Weights of a small transformer language model: rotary positions, no biases in attention or MLP.
MLP neurons of a small language model. Each row is named by its layer, matrix (gate and up: input weights; down: output weights) and neuron, and shows model dimensions 48-239. Each number is 128 + 24 x the weight over its row's rms, rounded and kept within 0 to 255. Numbers have three digits each. A neuron's up and down rows have the sign that makes its largest values positive.
After each neuron's rows, "fires after" lists the tokens most often just before its 100 highest values on Wikipedia text that the model never trained on; "fires on" lists the tokens most often at its 100 highest values on Wikipedia text that the model never trained on.

L6.gate386:136126155138122132088112111132150090139152128129137072139140110180117104117125117147098129116142137130120148101104131094096163148151170130189131151145117117126129125079118148138138152124122134124156159137139119150154093121158136158126136122107120138122117120119115136152070149134130136139186074147123156160123121159115075141143154089121147195102079142167130139092167102129169105134117072123096127142123083118108163157148139113144136109114142195131090133116192127114119175117122145142089132105128136061168119117123144089121131128134178116140112090128135162141107086126125131110
L6.up386:138185128137134141096113144129175160186136100083115105083125126140093130146108127171115109114139116096142151121094119169141126142153118100112144121128131093112118132112130132105117117130117141174134118105101114092106082094108122123115141091104115121113131069139118145130085174141116113114132128175165121152135178107126129154134093143130132136101099155150121134112132179093130143130115154139134126107109132135116127121125172126149127154115111119083093157100138085111118180160143126152099108132111117133118109089137150110099137137096138139151119130156154143137109105107112131121
L6.down386:106146175159148156114110165178126189136190177107139141121114127154123125091114111157121145111139109133150103110105135144121090120124110133135124123098148125120124108102096150109110108152144121128169149140131117128143095119126134105165162142153145132117129111168180113147081134175141154128115146119113136131114171116155144152106112167123119130153141113164106084117168092164156108171124158146151145130091119124108149168144115080157136147099115107114146153114132133164127127080130114075140171122110174124170173105150095126112131136108135126075075128121146116145115121118088118109
fires after: " one", "%", " three", " age"
fires on: " of", " from"

L4.gate83:132131142170128102132138120104094134091128110111124122166166112122124115111119114134120144121132119115131108116155111111121168135056165168079091126120129093099134075169106155114115064141153141096152130087149116133103155163158124104095125112100171104188087206118131108113151162138148143132153090129119125132187128107131119138089168090113157104101124161149146133145117118146139148083117117111140120089134160112112109197134141097130127121123160160127141114121139131113116139129071124145129127131102177111107144109146101094105128121107134149125121163134141118151075120105147135115
L4.up83:138117111147127108124113120138123118130106130150094128081156100159100152122121158176134118116129130109130152071088112122149158094086112157136175097120108155139144106118135113083110144077107146117131145115116122120144115125132148156110142153147107150108143144148151206114142185143099096122119144130063133132102107116111131120077190131182131098147142170127139132128163127140111141144105115167157146120091148137117159153127197141145153103111162141098114117134171084125126142108137101125134156117115124087155123122112052119133136092162147130119167157088128081138122128147117121168
L4.down83:122157164115138111107141086130073148117136139152102139145182115126132154109111118144114133154099155105093174141163168150182117132117158144132101153134101121131101146139137174134142128088098139140179088132100140126185113133138107142121119142129156126134140148173142145158131168092145123145129115115152129107136155062102080159104137146108131120099105146168118145116102124150122148158147096115129120120134140144113155144138158133097100087129161127130163144131106100159155108121163140157121115132116158091119161113144130117131128138127131195096116133100111112170084147128158109118
fires after: " ", " |", "-", ":"
fires on: "0", "1", " ", " Website", " →"

L6.gate666:126113136131115125144167113177150162145118139149134118148140110151103155148140159134160103123144110141133083169126128156146158095126113111176134107151101147161086109131081142093094125153111095200112170105169142128122134130131115149118093144142108118124195122066129158105114107113158153081116112076112126158117105117093105151154114121145138120134123124154153173102152110103147119130163136205138151159138103162134080141115115140157085120124155125129123177170170113115152135155094143106126143154139104137131138122128138160119083153159138128148136134126141123113128122123074129152
L6.up666:116126082121146067132125124115126138104095160132122155127144171166159147161102135143094163150141147157148126126106085126125118138142109124125125163127148120105126116162147142187145137130064110177113107102127127165116087171147154114131161151110127139173158098125128136148120146154086119092141113123114110140086183147081128145122158167140144127126118125111148126096102163123140107132117136105139147138151137082176141155146108133124091100115117127095146162153107144161130138108132142148105126155181081141143087120155092155130148127180134161096117138138135107097127137093080101100
L6.down666:141131121148158140182186103130108115122107122179117140133112092080127150098154164151105128131098127130134112155121175122120106153133166113130152120109164192130154140158095123125096113112108136137093109135135183159125085103179110123131133141103127128132144136106152144103142113149138162147176147101154117121114137145139115133105150144139099078132121125143132108145126151137118111139112122168110164148156138112095134097115122121132115137159116127142171129128113111116146102150083132132119098150161116173157107105145146123035152094106126113128135175156150186151123120115123139116
fires after: " ", "1", " in", "2"
fires on: "19", "18", ":", " ", " ("

L3.gate478:095096174128089131153104096099127150088141139130125140132133082152157096140096142129156131106138165104146105102079123158116125116122088142168135152122157135139106104147105134148100082153164148109129124141108122134110129158159114111124151163169145145104090156113125153106113130123096165108115117081166129142127161132145123126128153137140157080115161092106137150117139115140132104125139108122140163147136126183131128087155119122159131129123147100129125119118110060148163153121160044134079116135118132141139150129087108162152115143124119094128085174128133113091096118113097145129
L3.up478:142097197116161152122145099155151071084120136118107184106120132089157080115137143139155150147108150126191152128145074149144091154157094118095090156091152113137108132146100137159120094133112090146127130097122115147105152122134146116095126126147164141158164152147104103141105161157137113113125134126105107131113138156095109083132158103130152137109133113076159160083135099130088125138116124131133155085153171118168124085138116172145116113172091164130106122154123132112159133114132134111126112147128095086156123127119157135126147130111134115119102075109094098136127110110135126092
L3.down478:117166142123141135140108089076124156141101157160155108142135140092155140145087166136115090128124106191145120104136130153094116101177126115155143121145135171079151073158120162137128105102102124136151147137118102118161118125146145152092143152157124130164100116128139175150146113122131135138183125127100087144114128117123116189105107141135147163094103143128106131152137116120118105132150153129160101139164087119190104132103092135099107109137130092120094144147087091098095090147124138146161122118170118110141135096177131146095121110150120149092136150126140164126088148140104122136
fires after: " In", "In", " ", " in", " December", " November"
fires on: " ", "18"

L4.gate166:131102114168096117086169131129187126127115143118074111163148137133100138134119132124133147099098168150133101143145120162138143142157163097135147123092163135110104095090141140124176128111129069098133109089111109135106153110123140160116135133148113165115128168105157101121091121131122088155159122117092151160106101118089130133142079122164158116142202113143161114082155128107117147113110101089139147124126157107126122129144167155129090147120109125094164127135114105118119151136148160117108125116172174117071095085136144096093176094141119151145156110118103136146123153120114114154
L4.up166:139114117133125116108146138143157134163124165136133112116123132104099131161121140133118135145059144103142137144087105110141134108097127117138142170124140165127093102111134105136158157095140145094150074091131150140133120098152128135156147176123079109118083123069124158122132122110146107127122102132103170109128118144082105122104121121105106093152130168121130131147178133138088194148144104124134186132131142150113157163121071121157112116111132176120124132156162153069133118118136135123160136140124161097104129082137143130140115066142114151129086117134147140150098113079147087134
L4.down166:147097156094117089123116132111143132096114113148134116104125153182112101143165090145135118121130143123143097108148121166133126129100152128116123145127136157141165172142103137135145154143089130154112158090117124140108119109122127159130110121120169156143091100150091097145108101136130121154111129132137103115129138130089128120096177156135117157110163145136149132147140149185084148099122121098167135146129093118116114130172137147129129150121099063123124146124122164163115127152130157164159133144131126105187180146199109112100110111164100100111109125089146130145134134100141184148
fires after: " ", " a"
fires on: "1", "–", "0", "aved", "2"

L7.gate668:142139178139145143102139144109106119119112104114131150124147144148156116134167078150093153101124122111114141174142099146181171120135114152136136112072168136140159122101124114132164071112143147105168103141118114123132132145156104117109153161109140127114132118117149113138112137131143127140117111087122165126141103112137123116101113137103135149124111103121106162101128183083175094109098148120146119093149121138077127113147154136151132118180122135169166101110157097096140099098106160126145095081131099117111113150136116088125129095134109133132104123112126142127153153142164096157
L7.up668:156127146124165122129132156086098158120132118128112126177115088099182117160098131135118137125112109185144151121122152123115138145151114148108102108135136116071153072135141130106151108091121157140092116128102129176166122142102127114126131150154119142119168145145141137174122112134155176098145090126120123132191163129156090105143107165115143133080127151131155127094125144106106135139198132122090106137111147090151158088139122087124128106108140168149155164120099120085137106158131093145133164141091084103116130140129115133132151158130129153111124091117123134102143157144148155121
L7.down668:137120140131122138132092135119131135128120122104121175075130125119142126168123153210129136161124104126130154122123124135147148168180111162131173112103114103115116176125140139113135140155161144133101113118161146137127084159163108162126164142122100105101172123125144139143129110118129157103159113153153099116154128125090155119149171118142119171095111132173098136113178144109116154142112114134121112106128116115164157098110075143110149132125146146141147174171081117112151141160141108138113148089104064126139106137081130152159142165107115157148155090099131122129152125151133150191
fires after: "\n", "===\n\n", " |\n", "==\n\n", " ", " ===\n\n"
fires on: "|", " |"

L2.gate55:109110136130123143133143100116142111148119159121097160118158090130137161135139160123107116089132151141138161156120096161133182096121108094115139151104139067089099145153100105074105117134125147118144108131137095134106102134140085146120161116099106123138107123148127109085142155105162137157167142155188124097150137122067153091125101170121104128067142108130080117124124159107141129133128122112106130160147094115150152150138183090122120183122107090100120152169139127120139129165107147145149139116098136110136079149147126130156187113076104133148127132139118107154137077152097139158
L2.up55:131084141131125128146120152126133124097166154126143141106126128116106135103121164090151174109131142137100116131162106168160123121104107119131127120112132148095196162109118149138150130104125154068133136132129183135116155143152153136116117124117107123091128145150161143132129136144129115140144128168098091051135104178175077131141105134122096093108090138157114135118067141107145140130130120135148089103132188143123130136136127100134182121111142113093090107147172115105109139112127141118118128117115104164128141100102090119149126141153120140148115112144161092146141156135093156126
L2.down55:119111141128126112162123143152129153136129092120084129098143125114093137094132095134172100162107144128138077102131111117147090136139090108125133100206156151150115144094122082176146139105114156097134093127131101101144105082089140100165137106140137120101105093135150122103092115133121139157136096123126113120129103145155159153111118132111139116154104143183133136140121081114086107091149121139156099142090128123117102093157126133145171141129134141138139094123123161131098133112153130147110171119091127176134099108139134151096107144161128118139133097089091113135138129076163122159
fires after: "===\n\n", "\n", "==\n\n", " |\n\n", "\n\n"
fires on: "|"

L2.gate668:145113129148146083120142120146172110164118115148126149128189097116144139154145139113121115121161166136180126130101134133137174101124124106107144121089128102139108127129142105109146107128139148103164080124140123159109139120107112179175150113097156145123099150162060124170119123145132144149143107159133132165140187128135118175118133152122133113120140118107124108124145133102108088102093118077110048096155120085114150129171109095123163099120147126106156160146129139124133127145077083180120173108091106147099145143140093163133134093158116147174128090112119093134153113111087108132
L2.up668:172062138163137080107149120115117091151128168153085156123109149158171145104157188155136118137142133123114167145160180129160146109121120104136133126112122116111143141124126108127107144145117112134112117160142147168189160123113133105134103100115131142164159080136127122135147119104147144136133114144143175135140131121098120128131098138076168132160121131155135152172166152081154137137099118144123124146114088088116172107136123127119104146136144123113104133133135114133162118121118100111117105072099124123143106119107083155119117139176104117111131129119127125099142113132114120102
L2.down668:099131144127120136114121109122135142142115144143101121072144110145150097131141136154151084174115133139144074178142132114179152133152135100104131152148114105128138154137108140115132137086141154124147120085127111153168144099097116113134124131176113138082147175163108158124116114155101113171116155123099119118139122122129145110091072150156106152122089088142072099108110149097104127122117131090121146125094153122134150129095114129108165121154147120163149100121143104147182145139134095157146131085055125150149103152129148092146154133090106152125130123134124121092123127145132119162
fires after: "\n", "===\n\n", " |\n\n", "==\n\n", "\n\n", ".\n\n"
fires on: "|"

L10.gate578:128135111105105160084135120113143146114107146120107132151097139129139141044175117168147103135109118123136126151106124122135096107107114129136090132143092102122125115121153155146157089124089126104094160124152111129115146169119120162081151136149195111135109165147152094142145133142122082124077109148072159100139130129143123130121137152120133112067107104133149118102167144097126120069136149129116108162143071154101166116151191148083096123132118173148092147112128125076122125124132153140125118120161134167146126148137124135137118110123124100128121130147162172124098097135125115095
L10.up578:143108123164102103127135125120116099133092112153102114153134135145131113088132092128159140138140127143147143135081129148150151087130096082123120135122127163129114138134120140112137127127153146151099080114113145084144117144090104128131115140124098126152154141074114115157117134131185129116123157172130130151104165154139122098128168123141128085152147153154129096163139093083155108138117158139114102119113156153156116149137128115090112134133135133133151169090115116143132136055120125107133153140158163106190128180089124101118135127117144116137124096124151156130108090175148103100
L10.down578:143138153134148121127165161155119125120071146136118143110151136130137122116135152156163111142126150168110161115157121086165097143106147143135100159115132142141159122091132131175163116109131117102110124133168134110104086101115097138121184131134144118127145126168121130124147103157134099128135163144149096072121120101069120125128136145120126166093140100111156181127176152124115148116115162098125091117110092120128135115134149159152140095088116124115137117146106115093120155134085150106159143133150147115172118117172138113160125097109094143125120109124094124133159148127101119126
fires after: " |", ",", " in", " and", "'"
fires on: " ", " (", " (−", " −", " +"

L6.gate498:098130143127119170133083144107112172114132139099123117181153164132119141112129145111140137106119127168105130101185082165133151145148131090106139131099125115107127133145133137127127102144142125086107147103124111112112126133154113139068098150094134161120129144067120148150151136133130111114106132179173184131135132112160089123122145129110099094131137123132147160169152136134133131129128098191102126139113132115144105144150159132126184127128135144147141139138109103131118102177106116128134168118167086123116118147178130155085117100102121131145138095124116158115086125132083129116
L6.up498:123092139129178110171151139158132160170124164071117149155134145087135168138086109165106148153148120136164151105148137158113130111131114140147129120137143129152126117111137131080139125169114113159155099140150165138136085115125124088100139172126146090117120105130133167129145141169107137089181127101115141118114125108094109134151154139104153123167085128145126133155085138154126117144095142130128129135082138149135095119118128135097152108105102158095144140109151104161134122189135133138120134111107136141110140137129121187111103138151119122104103128107111117143062118126122110127
L6.down498:134175151090096147117122118142087141101116112130156145093098084163154094130093098147110117137112120123155140140107112131125166185090138143103146115139143158068123125125108138157151134129124120088119109140128118128138159112114110056081122143110109117118105151133086105159109099111120146148094166101103092081124114126085078146109136107121088146098126094148116126130103120175137152138145127118126098137126139128092168109158093155165164075159147154134108070145127172138147167128132140118100110124117143123172143120115131133100115111133170134132160148120113118133113132146133118130
fires after: " |", " le", " to", " o", " "
fires on: " ", "is", "ut", "k", "z", "uk"

L10.gate4:093138180127113082136112132145143089125163112129143164101142109107101105124157124100162140113110126144128084150165147080115156149126119138115067146116180154133124152156068144160139085125159130118145118148147149132072129132103115100099137124117124097108133133106106110151105117127141124126134153129101151128155134143134139158128146114104136101120102122087153096121085114121156155168118131104090116129097148157121123102119124130136132150116139137172132120133093091154134140146124135127106111148085111095155150125109131183140082136115128178159119131145149162090120110120184171120
L10.up4:137090099152129114078136097133139112145144141154097160126159139154117154129118159131108128133135128164109131151171118117143124073165104117094132097136110145126132135151123115164128129145132132105193115097107121138123127105180148101131108132154115108118138152167127082153094107123180186118132130120143121131131162112164083162108121125114098154132141113141131143160103090113154141175150144126112090108117161074131141149135128139123113138104158185120122129132142115120144096120088121143120130120122169119103136103156170151138132114079100174104148156118122125099144168157161122139
L10.down4:105116118142124101124150086164149122095109123167119142139146111136098134147108127134107133127169099121118147132110150140137125142128106178089112131116115123077155142136115139152113149108097081099144164145128123184147093152161139103133059161087151173072156135125145100113131131126157140112126135148160155132107103122103158125126146075072128119161163155117181126099128103149111118139129081109148158135150108132118136140144152111102075178158134106129139125071149168144121123112133164132135128123112116097162154094166121146090136133165105116099133116131102178150084123103126116138
fires after: " ", "|", " |", "-", "–", " –"
fires on: " ", "20", "19", "–", "."

L10.gate309:111148131116113162125167096087124098158100128098120131089123126157112164136122118134156103131127104137147118143140142112188122139103136192143171169159138078134200142099098109169200145160124110083114108140161153103103142113119113104105156113165150138116128134151150112161140147140135117109157082133133185143132120129159112125138122126150110150092112070142123114164140132123122130132160136118165095139127135119124176122096146159120100127071162157154161087151115102150132135130132156125101115137124149134107154113152159123150140141118154153135132099071139119136091107142133125148
L10.up309:117132106117150107113115155142124099079109125109130125154148100146151109102119119147147134145140128146120114128114141140132096132133161139139094095137147168085108173111110143147133143071117117140138134116120116130133118150089106114134156115148102116139127117104168169096150175118108173126129143121157106145148198111117128159108134116089155106119116105125120151113155128106154159121160117082107107133123125153121053158150141134123092187157137105119123098117113165136145130107167097136133135099169075100108135113118083123117102138106144111134148157193123140115180100119149114088
L10.down309:118145138100105099117100150136103179118106119143105105138157090120110119118167136132121127145125145120081134150138141138082112124116127112113148095116087154159146134137118107145108129146128120125092129141119087131150095164148141080133110145154157102113114111097101136192129114145119103162154118088132124178126120079153170146148136178140135119159129126112149129144117149100106103101091120112130127108149114131100104152133104142135105142127153146132061126109138113152141150155134105125124138074122151124145122160117131157098067145088099149147136145145124141126142096115133167126
fires after: " |", " /", ",", ".", " number"
fires on: " ", " ("

L3.gate218:124137113098136110133131112115134116100131171155082121146096082129144120151119114120127138123127152116124125147160125137133144099146058145112133108120116165129092102114092079141084121159116118118112123133107146146126149113173107123119124143135165175111148105120123102075101145138100121142150120108117145164122115134108162133127111099168180153109087149125124083125133154116148164143141138178161135120192115096137163140143137129126143111129115129117105182145092097133096122113139131127117146056128110097144116121112124130088144106090162118142140118128108093132078096128104117113
L3.up218:129130126109158133142154123130133129129125176132101109143101121132141060110125142123112096141105129135146144126141106148107107180172136149120121111143169150135127161140122125167137104133096131117120164137100097164118144125131144150085153139139174129177132128182135105086165147130142118155103167152110131084108167121148086113144118100146153140136132164150153140090128099123112127072125117150154120117161150098160142116114111173100104110156130117131128130123135115166133143172101116153090143174151129163130131160093152102135147115137144151125110104114119103120079075107141115130
L3.down218:166135126120150130099084099106120133143147141131144121140154149091159086128115083171133188128093143154112177100130129164134122089107135140089128124118149100157125149113136112171084114119118145135152169118094130151148151111191116126145115115136144145127119088114150148153088137156105137178145167194111118124050105143096152155145145158131135101128167122145140105103129130100113158171111113141115101105154133146155147169132118133153114158112135134118133150102131088168115154128133122168174142143147078124155105178171132139119107136097148144097114161119143121141132123156124160127
fires after: " "
fires on: "20", "19", "18", " "

L6.gate348:086119101158120131156141104077117128145118129094164093144129109094124096132152117105156096115128114156157110111125122148155119134106093151154161115125127135075151121085146094105112099130127136107116082137104134053119107141143099106104143137139118108161140110133166142176123147156168104096143123138119076132152158112130104125171127149130146150130172146151122115084120138132124140160105127128110147113177109166121136135102111161109144108111099114163134113097140124123154140097160143122137131129126159102122110144143129142118149164145136112175103107108150142104141171143084129085
L6.up348:127143136123159130107123152101155105105160109080178136159102145131139129121132169119111126152117072155118137143114096130109123132104167135104102155114157116164153098100135135143113114127143127137135157095126166082168100105122135148155165143098152108176132128146183148157144144143127098078140119149144073121151131075100115137152100080075143144126117121135105099085148131128118124137130131139111130129132097136136148103120174127118148123115141104111113135104146116107168111113119130097155122069137137153133108113079134079079166139102152121163135112135129134162133155156132099101
L6.down348:174139155135129135090167137147098099113108135106142124115127137094156111111120140098105131155126153162108187115113149113162105126132161080103133130114149141182126110138127145106094159136145149128132112131102130183121124115124130160111111146115160100131121106118090118141129113112129120156121144108171101138141137182110161118114126149140125129091106145105089136133106104118120162140154113123100127124140116072095138116166122085155129121135140136111159105145136130158142171116146130130132129128117123153112074102141117104102126147147136137109131129108138117132156078121113136111
fires after: "%", " |\n", "-", ","
fires on: " of", "|", " Preceded", " from", " in"

L6.gate472:156133113139127118162148137122159148178155096117136140153107122119099120135134126151162153134112142158166128118145187151122111112135163150145125161139119160141076124142140142149144131089127146120153106102144116143176130158155098138142154114099122128115126081103066149153154119161153133131159120113123114125096135161122121132112162113126156128119125176134117148110126124110162126138136128139099168135117124133096100083146148162127139092093173133154156110109130174111091130063133106125128178137151150072125126110124144117122146155167120086081174147106108112122071141121125147127
L6.up472:137083133114155122131110131163124136142146174110133111121101072123115129110125106112164160127134113129113153133122133170106103147081134122138108162149193148132135161098160140111132146150126117051106118099089159185106147113162118093136128129137149140129139143177097158074132160172130148082126116154114113136101125133134142112078149139072123117122133085123122158162110137147145175119159062130126159123089125090135140098138137164107123132133138122149159121159155154156096109144134167144129122157174126182153154127090154127135121144142149114100124144112123136096118109144126108149
L6.down472:132141139137150156082135107124127117146149154111163107109145122130120101117118158137116155104129121131127107135147123113117137145175084163116098121151151160145141153131143062142103096071104113120118136138175133113127152066134150142150149152168133134093163110120181175103139143131129101100082123109126107138124108144131118160110125104095148133164141040128146097162144144125119116122131129166128146136143098092135107132136126147113151110109120177138124170142107101135146114130154204146106128129109092139103139127151129155143145102085127126149154162163144157147149138165101111111
fires after: " |", " ", " v"
fires on: " ", "0", ".", "/"

L3.gate145:130111125154138137154131113122133103109119121177136139117123120121145142089172181163140126122139152139152150141156113128138155115121104129109137107149131098146141103143105142087122173124110132154139071135140142117127105109158178158122101105111113127129112129139124160111109106123110101184129158090139107122099137118158150079161114125097133118116129114111145130099192148079104169120138160118095103145138068157132113130160128164132152122126111124093134109116138145134135078110136114154111126100107100132110149157117103173136114125099110100085116136088160135074097130146127156144
L3.up145:123100125153129072183142150145129165104179121155099119144117134140084163187104195117142112143122126102141138167120122117109122120125140175142137185160149129189130107069133115143099109110113145145130114140096127154138165122133109179130158169145131119103099109143149126093143127085130138069119132106141153132141131124144110122124155126111156117151105104097169149110121143099104181115151136126134143149098181096078149117150130175119154116089143158136088106132147137090135136138143109086135121103188127116154130154148086144104127138160145150138109111100147164111142134133093102137
L3.down145:141145124105103173132133111089122156135116082098174163122111130114177149114133122091161155115079142098081095091092118134099092146151115072122153110110131142098145147135148173114162104129122098113095149126115147082138067172127141091135124117112138116152161098090134110116091126185133143146164113154122164127092128096105111188115125114168140152117137143130081109106122119143141134118137113129134102115156133167134136130116140130130155124125150137099148081119132103140153094138086105088094113169123094149111112130167158124135143130101116134088103128125140104132079115128141135129
fires after: " on", " from", " ", " of", " in", "On"
fires on: " ", " early"

L3.gate370:129088142113144104124103165108135077092160180142156124133110134149101113108115124142133159145072133094152131148098154123154167138162133140143093128101136112150081084151131111113106081138126151123143102148169139127159098120136138133150091114128117137110124138099135157130132123119107158134079110062142121088107145098152162113098066107076080122113124125151120148129104086167087135123149128126103154102112094093088119166127120158144119133145124119104134110115162132127145102152083154123095158122107113162098121113102078189150157099142086132090111182114091125129134098127135155119
L3.up370:117082106136111110157095069112148114167126168137131154108123114105152145102116136203134141136123104097129126142119112122101158112084150130148140134116140144158150122120105083120101103104111079066110148132103118138138096120122130115124129134125141122129138110148138129161114086135074132123172119137106124132116153132142126114109128104110126121126112152149101188112114097086133136147179139124127114167100127129129142116163149100140123092162090104117146113132115120121145090121101116087151134106140118172143136126084103115165088099128121129103127145122155141103145126105141135140
L3.down370:151176133140142122117133109148148135125116114196074104103135135091094114143139157113114085122143156162080102077077124120104111118138131164095123173159131136134139146130158113136134132113152088167104162150127117153124194122086121110120127130123083129158090139127131113108134156123121129166171131162123137162138101169108138112178161152119166162121142118114147091124147154120112140108148123056146083125159134156139148119120145109135156170095137165121163140173108153095104105118145121128144115124142155115118172114155161129137132150102152139143134106151132109153124134162146101141
fires after: " on", " to", " August", "On", " December", " until"
fires on: " "

L10.gate524:159141164152123166093114142139121139149122132124134171099103106057110121129156112115132153097155139132162122165117096104145135140141121151154196108107150098105181137118129129112151145107144121132132149114103135143153104143162121115125138101127121118127149128155107116149110136116093125143130109107133110110106109115129124113163172089140142082134123141110074129101112088169114151139165129115148122148137140096090083149129080077141131158117174150143156157145178153098137074112131109160087111125082114106106119159137123147154104120122108117163119109081163124074103133112110156149
L10.up524:162136116158106119076114137160123160114150119131136156129080126100105171114123131155116144119128138107149111138123121140131146153074154109135085148100125125149172104116085142168088175130129145152107116091137151133122149164146119139097100078135128146130157126126132138145159128151161123088128107145138125084142164147128149117146115098107127103149156089109102188143097109125097150179153118105153145150133125118131140174149095144125128130149102123113153128133138141128166141115151115120113148137128114108149185143147160139119159152122162154155126148199142131114109096123083119086
L10.down524:120131106105104133130116178056135150138146106068143108156111118123130112080096157167165170153108140155145138144112118139118148119130143143142134100116104120158146139158110113127114112069142174122147130153103110138123121164149149145125130140146145098143079098086135150152160125126163110122134127123116139134096124126139131135134133141137148137118128124122145143131119113078090127111161090128145096123097107130080114158118121183163131110143166100101137121111132129137106127091122147110160144151127193144129165091145148128159120104131164142175092108145143125126078148162109104115
fires after: " on", "On", "|", " |", " August", ":"
fires on: " "

L10.gate624:078126147122139162120107102094133115093152148115162103093118139106122158114108109136136102145146095069058107160101112098113101143101136146123108128139133104146148147131137137129129104144112113089169105154119145149104141102102136131091118127130124102106110124107086129166137165115123135176131073120148158153137157125119099126139106095107082157107124118123143123115134102134147124118088106134079142115131115096158140141130118113129132081074140123103138087137129118157167153140119119161072158106095134098132178104154140145146126107180096169138147172175152174145112144088138099136
L10.up624:128104056152136116137144134108123113120117138116101155102104144133132156107154152158097122083102148166069151090153115088178123136129073172123169163152138122144108144090140097147155114156133132130145152145092108177127111148124130120124128126077090132114115132079154132149201144110147134131107174132104131124114168117144124145203135152105097152130093139103118134111145117158104136149123112146143133140089086131146110147168141142098131127134163130116143086144160139129182123110096134094101151135143134152118104132093129135138166108112152132148100126156129188113108123144137116134
L10.down624:123121156140116107125110094105140171097148112144137154127155137137121138141092131065163115139074128154135128093158094137163088083083125155157141119113095129142107164124103107117131106122119101122137116129173131112161095132136147124117128123139146193111135063123133129136119114099127130115137168130147133107127143111149098147136142117075183114171126144126158096153124155168114152148093132171160118111117135130114083118097134159146150050120075129112169111128121137130084143103117106125133152109113121116112086130113117137088068140110128111160123126073110144107096171144118114118
fires after: "|", "19", " ", " |", "20", "16"
fires on: " ", "20", "–", " s"

L3.gate16:164157141119078130068105134088154158148127111107111146151125139113117161143123152152122160126115121140115096128101116105128140137166157103133133089148133141121108123115124143156135129110137177119152157141093113153100190153101115137116103144123149139170138144080121139124092104142096117140145119104145094170118123087095105142102143162119118098103113080139137098092131136152142132113167144118099138149133143122143105119137137084169120145120122113151168090149104138118102128161111097100154165122145165086118118141145122128120157118110109106098103078157101121138098082082157150106
L3.up16:127152207153133108127164140121165165088065085113133106199083166099121133101100121092153112120128147116115136181140107081141115150122145152103122099142153103125150127119150111164097078099141112090162180134100129130153190145131101170130149108149110118107136133133101115126109148168116138136151088128124104117128148164118125140114110099131114096120067160100138119149126121148120155096153154126145157123152112145179147109152107138139111153099102113135127105134130157164133119112134112101096143156144118106099113126157147145117141119114119110138094168140142156111102110131122088150
L3.down16:167157148125086119138110138122114137135096118105111087165099123109108093121115149162102176097117147133098113112151119127128154156166127115129141109117145100090152113132092135167115138106163101128138153132115136107165112150138121148127097133105143103199121120136168119136161130150128112119129167133109111120125113171127156114109123131161111087108087111120131125131151131133096143100169117113093131129093084140118125077149108107166102134116144104132139064128157179170104109112118133127107159125153122083145089089159110151124149106138121153118130115147139152128078145083087071109
fires after: ".\n", "ale", "\"\n", "ce", "\n"
fires on: "-", ",", ".,"

L4.gate157:096130169114112156141175122120157167121139122146156132136141191168116163135126147100121120102179146121126116148152160151153128120177107137116149118120155116128123105092135153118134119116133111084128115168123107133126171141140112096158128162122089117162160149085109088116123093169116113144106129159143123125119130125161105128125104148135153113092115123154109085149089179172105134129154148133113141125177115123128118151161084102160159138128128119092153118144167112146132110128062112107117091136117135144110103153125150131166156110088184113133108132144139156144117093117085102161
L4.up157:118130122096122116144100157130106143103131061109146147168136170092125135142117070136134131120137144141097097148127121141140081126161145141157104128134155159144118143085159112132113165127115128066098143129131116093120116166106133145159103159123139075095125084118141140143131147154118140119125153142152122143153102162106091085137135089120118116140093146088112106097113145172155144148138144141103127100139140127144152134172124148138173128144165103123158146131160123116144131118116106113112132157183128096124118105166124137105121082129097156119153100157103112130109137112125093107
L4.down157:120092116129123132110133137126143112133124154140105127131080126155100105105099140116118128125085104118178117121103110152150146150113125109176134159151138142157146104142096107101117082128187151166184125145157150099150130123121114138107176134144139175159161110141131108131176109137133160114107121126139118116144131151130139125127160118166144083138115132142127148114142101120149147110132118148116115100165104115120117130101147122125102172183123113109093132106138150121104117130153142140198144133122178147117125126139130118145156073153148118118090143154140152111156092130100164133
fires after: ".\n", "\n", " |", "|", " Cert"
fires on: "-", ".,", " Title", " by"